Part of a small language model's weights: width 512, a variant of Adam for these matrices.
MLP neurons of a small language model. Each row is named by its layer, matrix (gate and up: input weights; down: output weights) and neuron, and shows model dimensions 0-169. Each number is 500 + 50 x the weight over its row's rms, rounded and kept within 0 to 999. Numbers have three digits each. A neuron's up and down rows have the sign that makes its largest values positive.
After each neuron's rows is what it responds to, as a language model described it from the Wikipedia text at the highest values.

L9.gate1171:460525475577508474385551528556577519506568478434541479539451463494553489491438467423487453449411463563419514455555532438432554424594502532450537465483536462475616491488445470494443543488503445474483470510499500419543463512455486458440478447451571576536436462550437498440490403521481523477550586430476449469510521464524537385449519430478548476558455498460452528478447480553462517513543474635536440476480461474490576568485390498591494548503501453445553509449563503510527468510539491529551521540484474491449487478
L9.up1171:583445476497441445537530529526485548413546515490530474554449447431520581450478520436494510465470487565494577457516551498566516466575454482523547545470537432466503529519448457415462509533566422459591437432513541516507468501561493423448477421503424529549452489556550526509496487443449484459440571521524484443482450577476529500428372481553494480565497536439483551334527413519516476583518477501530479496527491430470577455498518449540440527581450380456447480393578600479422444506537519591473495435517406437468563440
L9.down1171:525473525510517475546448455496477448541509483488565593498503587530427507554465612533417467493491580461537556509510422433598514503532566454522464536521467574487494478546504420538550497460499542559478533455408549569480481566530609527526538509483530504462479335497471513553476484590473394453441502478439485447457507488541474497442492566441547473493466527489530565457423447418530491478499515508455515534418490543486463494412490465502476464556505416518528541526448512509544602449514482465534510557526460510495581461
Description: Pairing conjunctions and durations. Mostly "and", plus "while", "/" and "without", joining two parallel items (from and outside, designing and drafting, on/off); also "years"/"weeks" after "after N" and table-header or year-range tokens.

L9.gate185:539436514540531469439466547559492475550497514602492524538500415510448547488496554478539518385506514461506455555515586446583547473567483487465441473418455615570510484583481528502486527442529480470484579395519424493533471469517498489586526478552534543429538467538508540423594567431558568476494514415509498422455481564602487605484492462484487496432405533434528529436525489498563600533521508496488527460511525483460483566431440436432441514494523559538438528485525485587535513534424399426429497467548572502521489541
L9.up185:495516520498462472516544557573422514494459503451388491546580496573474535535559496561476436451424569538554464591491498541550536528480554545484447427447538508462496479378550470511493538544505488488494605612457445550527556492430469500489502504387518545494603552467495534528571557451612535458525455401519451551462526494535427476429453446427556540486440438468509513514521478479443534572576529453498620482471486511502493567476493479461566552485529459479457510481508505489538551390505491515464585472463491414476445509
L9.down185:489473491567471487540427532569506502618616489568593516517388520491591449494477508554563552445425579571456485465545477505465537522501425500497526478486474553519577468472479517474562498489525456550546462431485525374480557505473460560542460534443500527455524462546455587444528486495510507546515507479518498484497518541590480644518510384527507488598527465529495526488499501496578578515498509447408522492522459448540556570490528507505521478500578551420536546400438500463464481610520518507435390529480492434499534432
Description: Head of defining phrases. The first word or head noun of a descriptive or identifying phrase, usually followed by of or for, e.g. Eastern/Western Roman Empire, a species of, another name for, the principal.

L2.gate594:549423437410459454582552506531515535464517441504498519443501585516453543535550445446484568563534405488384550587453567452527477567498516454532577475519474501540496562451420538484528593444499429453578545441510506580543441412485434428458602442515541517526464437408540545470503461558508421435555488520520446434449533553498596455527504529522517553412432490553499529482503534477481449486419510496507542405458517516507550417509443409461416502406491445429460473487491536480524436438494466548521396500493488575481555540
L2.up594:489437467449562444578513506448528584496484473471555492430496549471435394536546514441429570485507507480422571561486552534559457597448528521552493490584482503599476543474436449529554512457397466471538545524421409590493512445519514423522512416543570527522480508445511524458510489602544461454618516487472522482510537552455570503582537510447472472492501498526481512536478560547497507494462587590526516416489517505502515466513470418525429436484500510442471450555506527509457457491420552525506487475524468603440553440
L2.down594:550578464533564375627434525467511467477529485401554523529444519527473495476501494444445424491564534498507533560427547513510460538498599464521429551542592483584540588497455450573531532473490456449575539447534448605469452478469470417546491455463516475513482381498506509444489445573572522468527426487492498504465579479457580454595586589445413564521422515514465624536604491482541492489514495546530530453533611471530459466483442399537463534479583463522455541457555549536463485442405551509547548507495419443490486548
Description: Sports and activity nouns. Nouns naming a sport, game, art or pastime, often as a name part or modifier, such as tennis, golf, cricket, music, Games.

L9.gate246:415514621555436477505453605525467531450478519477528440483550451522420486444526478419511471509464446569539538388456534575461491532547456456439463450591436466541531513565504584542509462540535546428465510553458522520512623492491542506533541504463462497494458563517464523412529473533563510608338493529478556568498525497453464476510424491483477473534474479624493495490478433496471505528503623445421516505572631522459431526547545576477463470467542496462568508542489481461459557551387549486511546542549481493660535562
L9.up246:429327501536437545468419497522515429452568513505608549567508437539458514479536438443444522507478585423539485500543543448473485495512506534512529532584431527528522441538496478545509480433524492528462507443551529523453560620496522496482377517494447475476532532515498414415536516522502591456452538450370467516509531438435437516542517501564492476557600475496387493566504568484470500391463504449479539531547490428423543536425547471501429419508564447500576475537552412516465476518513585468545393544421508423472471488
L9.down246:484391486547493549525596440504532494455526417531543475592448452444539609564485521507490498533503475536527536519504577460542462548513445465511526512520500480451514464443492524562474527543476545413530479446469552527534589549417508500420563577435544414417553441469506576496529539452511484506499547469448533520565493504488472501437522412442465465531502561523421496326499516580473544555457474435480512526531455547487522487572465458503551460399648460508524553468603471447516498594569518534586402482566471491568462544
Description: Mid-word name fragments. Subword pieces partway through rare words, mostly surnames, place names and compounds, e.g. Fort-enb-augh, Mc-Qu-illan, Speke-G-arston, red-sh-irting.

L2.gate1224:463525521569555465500512509526560442491536426484563537547487589564553546378476546562553397505504484556502409436499555534381399430467538524431577511427482421475457460544410495542443434442550514503462469528519478582507526559491421459440500535423527495575575476446418383528430489461513433433505578468521462534513529522478527472511468391511516417577608495450429512551462532534462473533524436526504524475403427497558451533545471562514547468490540537465510457510475469508478516432532559569527512530460457515463569478
L2.up1224:543396442562583440447497458545437532575477530520419483588483509455541513454607475486483471597392459480406418547461476431454459391512489497505573452532486539537446406600530580485480515452507481424576471501479615586492552455495564429566504524472530525455471506402503505579545543604562427520545485443533568556567515467494478386562514514465492483552426560501464495527516563557462478473490408502467474543424492468573620521470571500551442472494482536515487470506529501508530483517471525531452493571509440571501496448
L2.down1224:545531461418514523510554569528568483471406491389508583509483591507563459520440513435538490456495405493476450513524521497416473487498490466469522417556393508469444488432546549469466481488511516460387512438495545535568479488389521412412422450461474563524591422487540640414520570453443572511583457509532480567610526433504554426550501516471444450546415468435500613419516480502502412520500494437430484535457490469495372518489468477538479485560433498539522535441451460515504476509503438495453556595582442532489489496
Description: Coordinating "and" in lists. Mostly " and" (also "&", "or") linking final items in noun lists or pairs, e.g. "teacher, and folklorist"; also second parts of hyphenated or slashed compounds like "Co-Chairman".

L4.gate395:427562564437429552442410477470563532474513494529455447479500517453484483578546495489568542480537509466568525555501501481522559408441548436490550464522479451469498447471538500488519533539496563478541483524516428492504532595449540523576467507527486503508531547479454503510476503421477455490495490474533463429533460496505407490450515534470444547518502527437474541549531573379452477589481521545457372574571495543473595469476513429435540554579547385495557503429504530457496550556485467552438399433504521475638510517
L4.up395:412560524450415484416461419436605539488473441522446498462519572424538595590542545420531525503587431487557430500412460496511530431385513527536521464493515557478464513536533474483490459489563526412492529568475510561399554486411484531434608457433455534535442486531410596520499521518528487467565455472560462495492512549459482493466522466526431522545480421498494502551481564511416429468510574496502487459530532503554570474589539388479516509597502480522510505475464583570535601477514478479533454479440457443523461465
L4.down395:426438485534380515529436570495572517536469440509504498542530533485422527501429491477524414443486444513459557447564557558508548537483527451587527442503521521476476484498456519469544453576497572468569495478539444506397534517526411569468427471540417558501579537482509426445511450489476516481449566507405520447613632539492439592452485446472439517534438478541420448419387460419475547495500457466482508500520540526498579565544430452459555507470610412420501498467546421461565472456471448571543492456482565507438590453
Description: List-item separator commas. Commas, and sometimes and/or or slashes, right after an item deep in an enumeration, often before the last item: "essays, and poems", "Italy, Portugal".

L9.gate807:397489488478439476508491499507514477530557485469583460458483393427460517542472492544480583376527492483429471464513447473464404491548417548410574595561516543510532435424513526471594556442438564394535459521513474496490454536506434491447529560596534441648473517526513499473549387576512481403468497441434513486468570653511479506536548579536523463462617547491529479488457548491497516534559482449520556494429470598457441436491504480485473459538548506456562447452572489470489555480588421481522539372405459451489483544
L9.up807:535491584483451552497465526476547553487507571481582502630468439504561448437551666561463476488552453505418511450463466552495481517503489465535517435607572540534488463480509460468490454488571494492469438479590466396386430453523485495439528531480520549548478545532547458465533577456479585487548421529511472547489514523552465545473649486464459481523476450529505411533402536514509544519468492481539473523479457598543424477570376547525568540407592531383470353576549517520468468583553440560523519497455406417565513513
L9.down807:519510587450456471478461555500535521527468478444472472527434469547556495569436451518433460466499483469515530552516602432464445508429426451511509509546487519489517461444548511500501630416438504511535560492515558543596635497542475462594446488524459585513507457506575595494540442524475426508545449445530507473519468509531505462486493407482536583533532504497576477613515528326492489488571432545542404565457544437426536509516509476457494421529483479508521457517392490491506510439606534465471478618530541540458522480
Description: Sports listing context. Fires in sports and athletics text, mostly on separators inside lists of sports and medal or results tables, such as commas in "cricket, hunting", table cell breaks before "2006 Doha", and "Games" or "China".

L2.gate273:497489477525517499500540565476490464591452535529428555493432577473536525427431525586520500422535534461470517456456561508435436533544519483512456512497478498580446553474515510484604436547471396476465482497463606492536472531532489477468518433479492592557497535557424494534463548485477557544449447533528500516531523559543525460454398441486484501520534547510452479437495459474539465523501471619430413458514438496452451419387393520394492573429495448413503451376533462399508495434512513551502511437505404442488548558
L2.up273:457542493543549565558564593545460523515461531511511470535553485490499553427420517519467440475499429570460394438464559564542581554595518474523445439450554612401469522421530451541463463527465458544532485584501536433498527504462547549551506522424459474540562591530409534484539556534445464544477453465482526452524502418528584544534491487474530526482577524451452543493601491401552551500532541421465501477497359517493476461450505527435517511526448558476485517519435443481452543573568568473546590528572522522538574489
L2.down273:471471550644552519534537544496586645585510479482448515542501421533539530489408497462472428426412344627516455439535493545514542465499542477577502425468571544527484509383479481444479453501524454532509547491532474537439503455555488550547490512529504479562563375429524482502463509556464424502501572461535504432453563491554484485539526477538488485523505535495467538436477470535519546454459476452433442420528467496463459441519492487461551557445433536438519585472490472522427543517560494466512591544454502488531546452
Description: Table periods and word-start fragments. Mostly periods after digits in tables (decimal points like 84.3, rank numbers like 1.), plus opening pieces of split words such as ab, b, subt.

L9.gate497:523588570505529456433406525481460490485527450572499572543439468546518478565486449439504538529475502460459491494569511584464482497529489530568525512549488489490480476477502436550572448561432519493483537481541521565520526538567545411564496576543438481489442567556460525418545501443572557478508595477490414474559514480513486457509482545482479530537549480492510549521513397488468491600654484515442438550471487370485477469594491544514588523579535558526456496547632463545475538587450567430449443534460467560539457544
L9.up497:502463518420549525554495549451442477492424400545527520512475484536492355437530448438508515608558442569538491576405555468509498438549438589532532488446491533452577452479484550395582496459465510514537531461602443495512543521505484470553586406571475549544530490470559442424484406528542493514506586435544510520444484466480483506384477445504480516460535517523514520492538521431557507415549533474430515476446545628531533441513537466507422497503537530454514559478437543500504463442524463442473574489545521479471514554
L9.down497:542448514511559583492475555508460507559604565451496489477562553484502451437581477495502508348512457530463463468508455500491485562507500528577451515502525522417499485551496517490547474529532437558466632490509463473538487469426437517532482521447615559520576559502454517551412470515539447479483477525502502471499478495608483500497430586439476412499454473469545479544483449611539447456523526441495538547497528523536497438504444525560502488499435650527532440467516553583493539412484503484476494502441537532474472496
Description: Table and list delimiters. Mainly pipe and semicolon separators and numbers inside Wikipedia tables and infobox data rows; also scattered mid-sentence words such as to, which, that.

L2.gate458:530558552586578447409471556422558511492425480525490447507509545458463522485538451580495511513437431497559403495490539464595535443450501507525545431499467506423473399464443511431543493515458465522468528453533570554529582547485554415452520406401586514572553523448497396464526508464413566485498601490473599536548457563443498453579444482438531515533486560423497538427411526504459465456475455560446418532520556564510509480575461457427580462555477486443520541461395509551428477481418468455360468467488457436444589454
L2.up458:539474500546565507426469549499523531465457469444444445505533568518528537487501427563479561575400402505541462574447562564484518464452529507471504419500483524490486450413442466369506435518491456463536519469547564581458443511476474463425556407439547528487551539471424478561406451365505533546451540444451583508537546524438546410576425468484588546557505578429421542430396511572488453477469475504489446473496528594609583445542522583522503516465560431495543576449434472513456454432477517430501480494485456482495518499
L2.down458:566553459566578481473583593493561512431546476471524483469535499516546489539484499474517538573398397523504474491556491460495529460560451471572602447518467498543478459454433468415422485542525509500552471465553557527491523403485452389507444448456441636554542353480489542480473441496458478491464520497462537475581530521478516425531508517550472405548502515485421517390444543567513499487428488569502444415451490503534546474506455519557501494546477516442521608416441562599479489464484427522521485506441475465443554452
Description: Coordinating conjunctions. Fires on coordinating conjunctions joining items in lists, titles and ranges, mostly "or" and "and", also "&", "/" and "nor", as in This or That, between 36,000 and 86,000, on/off.

L4.gate1204:503553530504497463470578411478600515473474495449631462490510542455394413510486556526487583439546491455538599539527515591539512512501528450486582522458441502541447564536485446517473528508441638448436492504467427526546432511435511503436396535349501482557541485463449505552559510510553557492516500553544467523564452558573446522481598566460565529467435498540514457426475509527436455481602513526518530511539465480538609568504472459420560541449643364600500411494486483493528527463421457604440516554541557518522476556
L4.up1204:499478400529573415465596413436456479503462474500512499458494493511597493461448509505528462445501471543487530500498533561432449431472529487562513463449559510465384593493559489430501532523531465517592449545606446523503621484526525580455420622502462542480531484479490423478412560434482395486540436493386472516554512555531505519480487452561420480430467598488481469487494552527520612511527518452483421494508478498490504593519496464526448513480574540569507461475514423515466474455445515478477472453569478507549444437
L4.down1204:507514624490484516450478546503459464560552474503525557431487354521460603483461506477501485530484364491537541423475403536503429434576494541562487385463525586509505537519507487487513479417478508529512458590506383488563532494548508532428498446514503466583546429425499535490512437518441536488514430553565444446504547627431501500539516499443516468534475491539497435485546506617573485460565578458531531489598546454482531570482468452462432484541482529490469495461420501502471470513493418464483478475464520564529451450
Description: Role-assignment prepositions. Prepositions and articles right after verbs that give a new title or status, such as appointed as, crowned as, became the, promoted to.

L9.gate40:553536458534528460440538510526445425523467447500481500503531497542496413471529474504554421579446538483578469537496540505522471531520427554539467532482570487524511559441497534432537488556520543536510546561443481501422440479552554466510575459521561392479578501450459489452493553507515558506426473442550505404480480445507511472529444529472478542590520490521472500476592513487561510369519508457486507480384555483426538478448511483559547611501571450522592526476460487600516559626585510527502554545528535528490541540
L9.up40:479451457473411441384532498514512518555518508508397502500462491493518477510508494518451421555485497529463505562485629574477546452481502469606446496491508461492521527454568497536428463421567477444482517460479502471471485599552567443469566475522437575518557445426579472427474581418416590622425505541530495538455402508448542542557545507370446607538532484538482480510464522458503446486514501467425579528547573503505531412517498465537531481540505479522465477580495619504531526590485510601482540588633527494407526542
L9.down40:521499531546494469495423552475511563397575513500480569448488479499475456541490597426611510415540443409538539551533495565499521571491485489536539504503513393451495494583479420458458416506456473383488425458569431552436515536537484432571554509477553396519462434484523556589498515431519448482405513589530559403472479473542553545539514545532412566493526517529370500493524516489537459416509477470500562462476435569393516461402496412497492394578576553518509384521517540441515565519545559467454492502494578477554525520
Description: Before phrasal-verb particles. Verbs of motion or transfer (come, went, set, carry, shipped) or their object pronouns, just before a particle like to, out, across; also numbers in table cells.

L4.gate163:555489475510499536488516555520537514567508489538547515460477650499559533495556501551513490511482474468517579623536602525546505523506505456472540423538421472495485472481505463468496402446502470523478597537474571457433501472468519601502466584407472599446452537514492563533477499528488512440464512494447443479529546528512550478442551613539429463517489503500498483541438482548550533582406588599561513496546528481525457459499471580564414465546522435393509514539461483479515453404470525598483498559468552449479508434
L4.up163:611590467573493460546464490520574498396534611474548439501494508561549554510557474572451421391444492539489520562433576507476512415505570506511486570493598537502458427433485512524454551400506499457491575410556547434473523519459548477466577481562530603384441490449479453466510451502512400527382543539449519525502527556498513393542569531407392421578534557495466474527509512496481507450446523544528474440446609457469447531566406601500538506486395417527493488497455541439461535583458584493410550510446417435618566485
L4.down163:488459522561537530485536450524509523470453482532480608425540537526598502412511471555473506537493413447494529470472503483469544517494588499526598478453529579436495523469496528570447458502499541514479425553511597462534443561514481380607476540499487535472593582575522515517434547419502478575395377631505549525495595549575515430440436476467460588509555542463474557528430551464407432578516454487527536500567442498479423533395464407542490506524459459518531406501559490507487433564491549531491474528474479473476581499
Description: Mid-phrase connectives. Conjunctions and connective words inside a running phrase, such as and, while, or, than, being, as in Brigham and Women's; also mid-name word pieces like Be(aulieu) and -B(oston).

L2.gate1299:452497509508598481546475556478478430383510576535496532541516517480468483502585523437384450492464511445584538482547561423441486493510458438494532431544539489541559487535527421515505420428495514495468567491448492466511529445464507542423466542617443509434494541551595453605541427551464595560529567395418481476572569497482543465493454572466537522533517583545476423474553495583477542561507474496515451497584520557467412555456455570505573462499421559427510410528468489425523479542545542473504531474556495600633536417
L2.up1299:406440574489605579523503500466427481553476561426462530516477509508513468449467463442442547529494464481585557474516589499407451501574569522497548395516519466594553519493466480495561467457535494474505562476565500540456577467486429451515474510544427501393420530570453483590533406520525627466477558456406495542584627513540580448555515541418558522524514574514501483470587494451459539566557452590530498474554472489566488443427512559429523467505475507507478452622433479472499572460475610438469523497508439516560524477
L2.down1299:461469452479456498571495486504538396396553572471469550487411611551549415494529489368464420493410465538511510472587582477492520456461548464494557482505479538582565480494518475440459436460486516523548546587439448521394546424474530570425445458485511468516417457600504453605444407498469503510515537426466584501518579500516463416470466531505488444478549558509418474508550589516468532576402553566494495555495551558491393512542525563563555443522495480517472542535534488592528511532479487560508466523362499507529494471
Description: Split-off capital initials. Single capital-letter tokens, often G, split from the word they begin, usually after quotes, brackets, line breaks or headings: "Guerilla", Gorran, (Jared.

L2.gate888:529538571534499594500485503571472532577518483436453572491578476537476557467487512563569470623530473462577576569471643473397580539518459440480448417496484546510516473517544468532472453539501466480557522491509538449553501532528489552479559462536555519564445532478460470506580437506441580514478558441524597480437535416515570392476537621453550489495425418621401492510471509535544475534540567490516538403471550473495549508485493444553492432518477415484447490586542535476518622483492617490524533530574482509512504466
L2.up888:548511512539522516567448476492505556561454446509510585424583480511462577536589577595555481520507497488523555569449501560474527470550455508422509522440490525531538511546497465445427534466477456571435420532554528519444483439520562510480649548437559520563429509497583450529523503520525676479484572373528558515526516409492487481492500511511532472511382489554377419583506514497538448535481642452510532433530591547473546457497405429578525481486586450481508522450454446594540447467518534502490455447639450456463614413
L2.down888:493508421513477474566527452456432545547472501444426492428568430535567529480550436570552481539487374433516578552521515495553601447549453450503559553510534557610549503568523547508429491400479445544436421511519484498432449380469467590512609563530567552489472456530532439568504521567501610457503518418562547510461450475566430462465493509428548400588457515626480521497523487554500463587426526568503477465491519532542465545505505408499489531466511423538487530448499494577531558533469499500496489519573447522496575447
Description: Main clause verbs. Main verb right after its subject, especially come, go, take, often starting phrasal verbs (came into, comes out, went from); also said, received, signed.

L9.gate762:498556592453461515529486464443476548507440478557480511496555469543501615536459496397561453449517460506497467456581568621514499428566673555550469498518515379572606517422501508432549453429425554519509507558403446554578435503493518498546509504475451527452500533492577553533530499523492517505489565495529456443552546461476485491457425520533486492582438543520494509599486580507468442548461532517437478492486424550508469433488422524505475523482543448491575519494494407454559544526544527451440612537503581401512522451
L9.up762:464491482493484502561564630515437437422542504526441462538431420448500508533516511593515585488510525518506546646503451481522567527413480530582402537520542491516398509514441483599512558489481543456491425501565517501475517598582475562550489491538574470432407529613539501425512530525514446555435419597477500531528500487522580484532489578529481498535481607440459500526474488514522580544505471540520517460572520599383487398461506572581514426465489482545463481496535537514493463566510526450484448543416531525536458466
L9.down762:537490463507579545518394547473525498441435471445501516492474550568637530429556480536464479530470448402489554457430497554514470488534498439467500464483617420492460490491624514470460418491503493499503614503537454510525457614441461530407568509500473609455514476408438475442462479478498540553548600431492431474534497472503493543456514349506477597540547492468493431522464527477570499526504554588533558526462581487587443619475519544503552491439486466443547509512396592488405444499526523510497518511435533412471440596
Description: Numbers in table cells. The space or first digits opening a numeric value in a Wikipedia table cell, like vote counts, scores, sizes (12–8, 1608, 46.04%), and some mid-word hyphen pieces.

L4.gate909:471523469490521449537500427515539502465601451506535496468492495520497427488564572506518433413489519487568436485582558483487475435529412489513519483455492443547498563590525546459538484489511515477500517578483567535460592614441490491395554480556507487565526469430479493547492461475525508533473467431486492474577479538425478569498570488534541554495513417450483557553527604536415538555472544610463473469556474475565549517511523568506556544494546469453479518479560472505527404446570502511469453494448600431507503510
L4.up909:489463454543579555565501404442547563545528494483472418507442535472519502521453491510565375549507398472499476540520610538494414434489426462320496421486451444471542518404490565413486470426563488531421492503520491528540586530587584447449512553486511441540434500489430502570436424522485464508428450541410425514595479556529567539532512552369462509411594501560635508453473567507483402533555476460396553523455443476451470539434505566566519558555509529359515498661511510475541538440452537496544563443527386545526557551
L4.down909:474492487563490521466567435612527466473662374515496523475547458555415472438531480439540505510448453417524561462540461576466499414468529491517493478547529490460550530492472553448502501631504517486487476481511480451525502503532512541481445531533507569524468489478522552498494585461528452583591558485546569451469463426527512550357461507565498525504503568419495494648588641451504465508542537544519547482492394468527434449482501521571502494517461517551532535386506493489528458527446454539488484436542590464554577507
Description: Award "for" complements. Word after "for" in award or recognition sentences (for her roles, for his chamber songs), plus table cells before vote-share percentages.

L4.gate755:577579501547523438487498467474538533433487481527509467449463534530570499585510463483510563556551467543513573445540570528404568500460498478487443490513508479432536513411422431483471459541455513478407459512493455597448454534564554436495538486481524454536465557471472495486546522463466539452488533472482541506527570461478524546498434538507429492450412513511487536649498489491443506514494516541511527543375457524601503424481456505449462479479436544380494505629446410509444425506512543480483418557619414519517483541
L4.up755:513522561602518552586419426549513464477492499532463476435541507602514476580417499583454589436458518499496507492415493423440550472532577465540520461517613472572493544523508560486527520540481491514475532500410460543548510499414465537552521538511558446509509552485499461461460456518576473514498444386485404519522524623567512437551519512522527528423445513502464465532474441538494523527537477546538515579406503411604467406454559488492447423441478471571562524528530411470568478584480479445398464427469502589547529470
L4.down755:523556432439506478523502517510488422432467487540467456545526549570382558527581470494514518518446488480414490424473536502519474497455479473508443455526555464558470417487527498525568495550466428508542431464499540518513520508552485570487485502503516474488506633467585483439490442389487510469519512492501553480504562492511527500620587468533493377454530521476578522494589549529443413494478527466546476529447523526494409440571582452433542430522470553434551561481582477512546493442570518518455426485440476413489616458
Description: Year prefix tokens. First three digits of a year (201, 202, 191, 197) after a month or day in dates, lists and tables; weaker on section-heading endings.

L9.gate803:412437600537482540484578517422498543564539559522448495528543532547488490513456474544547513477510574505469510457482487536471401513553463594527437487499563518577484414582441499507389468397570486511536439494467469513462533567587505460564427515496541507504486521509503504536457408473501533496434534422536508474484555510540480558610563507528481480440495449442531469465407531576545555459442455463539529467446522609471542522506448520483473504492475517485538554520536514533460464476510467455550561571520551531510487505
L9.up803:445415438472479483460424499417482453476485582561596475429403556482544570519450489432540489559499444536526468521465481456426465479507509491454534527525459534521543421439516435556550444454443505430417522564554566484467481450483530433514503505440460544538515436461585521472409492509412503543493528499444534459527538536461490610459475484506435580601568578487524429556448563483479583475406473404483503543507511561499559568511534560431482429575550514486535523502435498494524493570511478492473476580481625549426644555
L9.down803:493486442489518543423497506507437561526587567489535616494479521503544475432474460525455578555550536560445549495564488478487461576562451467578519503448578569493564569531517480389437476480522489522515401431450516505544520596455496623470508471467460525481573416523546399466503531490480430535432540464488532427514453567495542533443482459458543525526529426433522517489469505422532445549488523548395510614573438476560439587522502532628491518520636497603531498436589440449481444476583592440511456554445496397484552448
Description: Connectors inside named entities. Function words and punctuation (for, in, the, |, comma) that join parts of award, organization and work titles, e.g. Award for Innovation, Changing Face of Science in America.

L4.gate1305:550588456556519483511527506447486559437470484466547542488405621487545517525571491517466483475460569546520465483458468458567572453504382553499608546580431514476545497489468444521435501451478522557461436490525610507511460476527550557418495581468423511424561517472483547442439470519502550473500487538509533506568517621519400420573514486427529489556499553567505443534425589527549487509568573543499555531501583477499557499476502561487455499527619489399449618553550469530447474559469574502543489499499575438561485502
L4.up1305:542536535431474470471428522478515520584505551437449569502461464482481467475563548522461588456520552512557556547458468512393463415544509498393551587528480556520504480389517522547564560591372476568503518529569543574552486502535499589543570495352430585550485504455546508527533553554517487499447567508550447519458557482532481516477583531395526497486472414441484538452492419490513519469549504464559486444533575474403514598365533534593477561533511581472450480553596521504379529442505561505496531464445485507605487429
L4.down1305:460510467430534484553417545551454486508513523419419451450520477447479482499450494519435597548611446486557445587461506455472376487476589501497434480535511598454486473492512499614514470523552518391573452564486528453479453530517506430485461486466487484481510576409600515421509595565504513575609442489550490508490502452599554536564440498460512561479655516479480583471479466498502347508518513468526494484460460510469658557472377524528472469523542439457425433502517538434475570525456423504441454499530541472504612479
Description: Verb after conjunction. Word that opens the second part of a coordinated phrase, mostly a verb right after and, before, or while, e.g. turned, go, then, being.

L2.gate149:448501457469554557446441543532520533466430464486436509454545484435543400388555462537426525553447503450536493502512497428522566478535457504490539426618492521548457537468506485589597563456466431462527472509519545493545465538528485524433491507566484523431496566460467430477476562553509522558562536510539552432483526522513560544556403518450551448460531438534544559466478478460425493479470488435511515525543537504525502517519510516484554606449570513553511534510463581535478523438573432513439470436486462540448474538
L2.up149:486503509422462577374413575578507534599434410501541528414516488473529475440519434491424541562516452535440514501546499495522611455413466504502482469479432491593469552453462485590532561394476476538534498437628486573440450523511633570489517521534428482414546507491490459511509564503525484500523535543565572530488551521545500578559448580453565498446489529507409529445515481480520544409468474535501485594550464509556545474511542549560571576566524530502473519552469556534404474461507487492484455414554553486468519428
L2.down149:468522453501517497367465576528433501502531422434504468427472499571557470485494473581439502418542520440421482471472467529508531550552445462509533457493498520508454487508462493545560505474504487583472534440530508567484545409503460480584420513430349495406587456575443575388483526548509562545517575479512540394391532521489455517512538593466654406391533459495516488412541501568546600455545487465469515588470433517445465426511563522501519587434504460486568506542474516508440462495507448457388572441494439427419509513
Description: Clause-introducing wh/that words. Words that open a subordinate clause, such as relative pronouns and complementizers: that, which, who (e.g. "items that", "estimated that", ", who").

L4.gate223:539470469502570530526505531580493430448455633480498513535524530513372476646494568508577557523496476518503487535496468480480555482477479598549516429573636534541600581517557471535464454528471535489487503563440480447545556548540501491474518457530504459425548534452465464423494520567526510599542506473453502501498546511554508512488545488538549452464599573482505445552537477549607540521556434371504515455524451541474472579443561507516512453511579429608499497486498441510523529413517521497600531506526441512383592391
L4.up223:460460525450524494484502534652537496393462600473460421369477509472480545442543456448491528513484461460604553488585489502581459427486573505556463522485547450394470515571478417489507575526471411449486495498533548444454469556443441549490530559432521473363433488518445526529493476516529521489500516475405486483514453510488428504429528451442523479603547430489592534437536447487528452480461463535479476546511415561433495559493397550498541556492441504495470504436465473480506532536512500494538609525535414605549513521
L4.down223:557547478571454510520540631485531503481464519479572542517375540469402531470433506496446420462515544547606526514460528486554516429540468525545390550452491432472546495472546503519462415463458491640554516454507463500480530520530473560526556400518515462448512581467476501524469391443494482484452466482559588561517504422493545522605494426501545550536539441584472567480567480548537510541522429463445594524515522544533519486631413443558492497558548514513559518521522467468523514438480455545533485456521475524431500421
Description: Sports stats column boundary. Table separators right after a numeric cell that ends a run of counts (wins, draws, losses) in sports standings or medal tables, plus words like by, to, before after match scores in prose.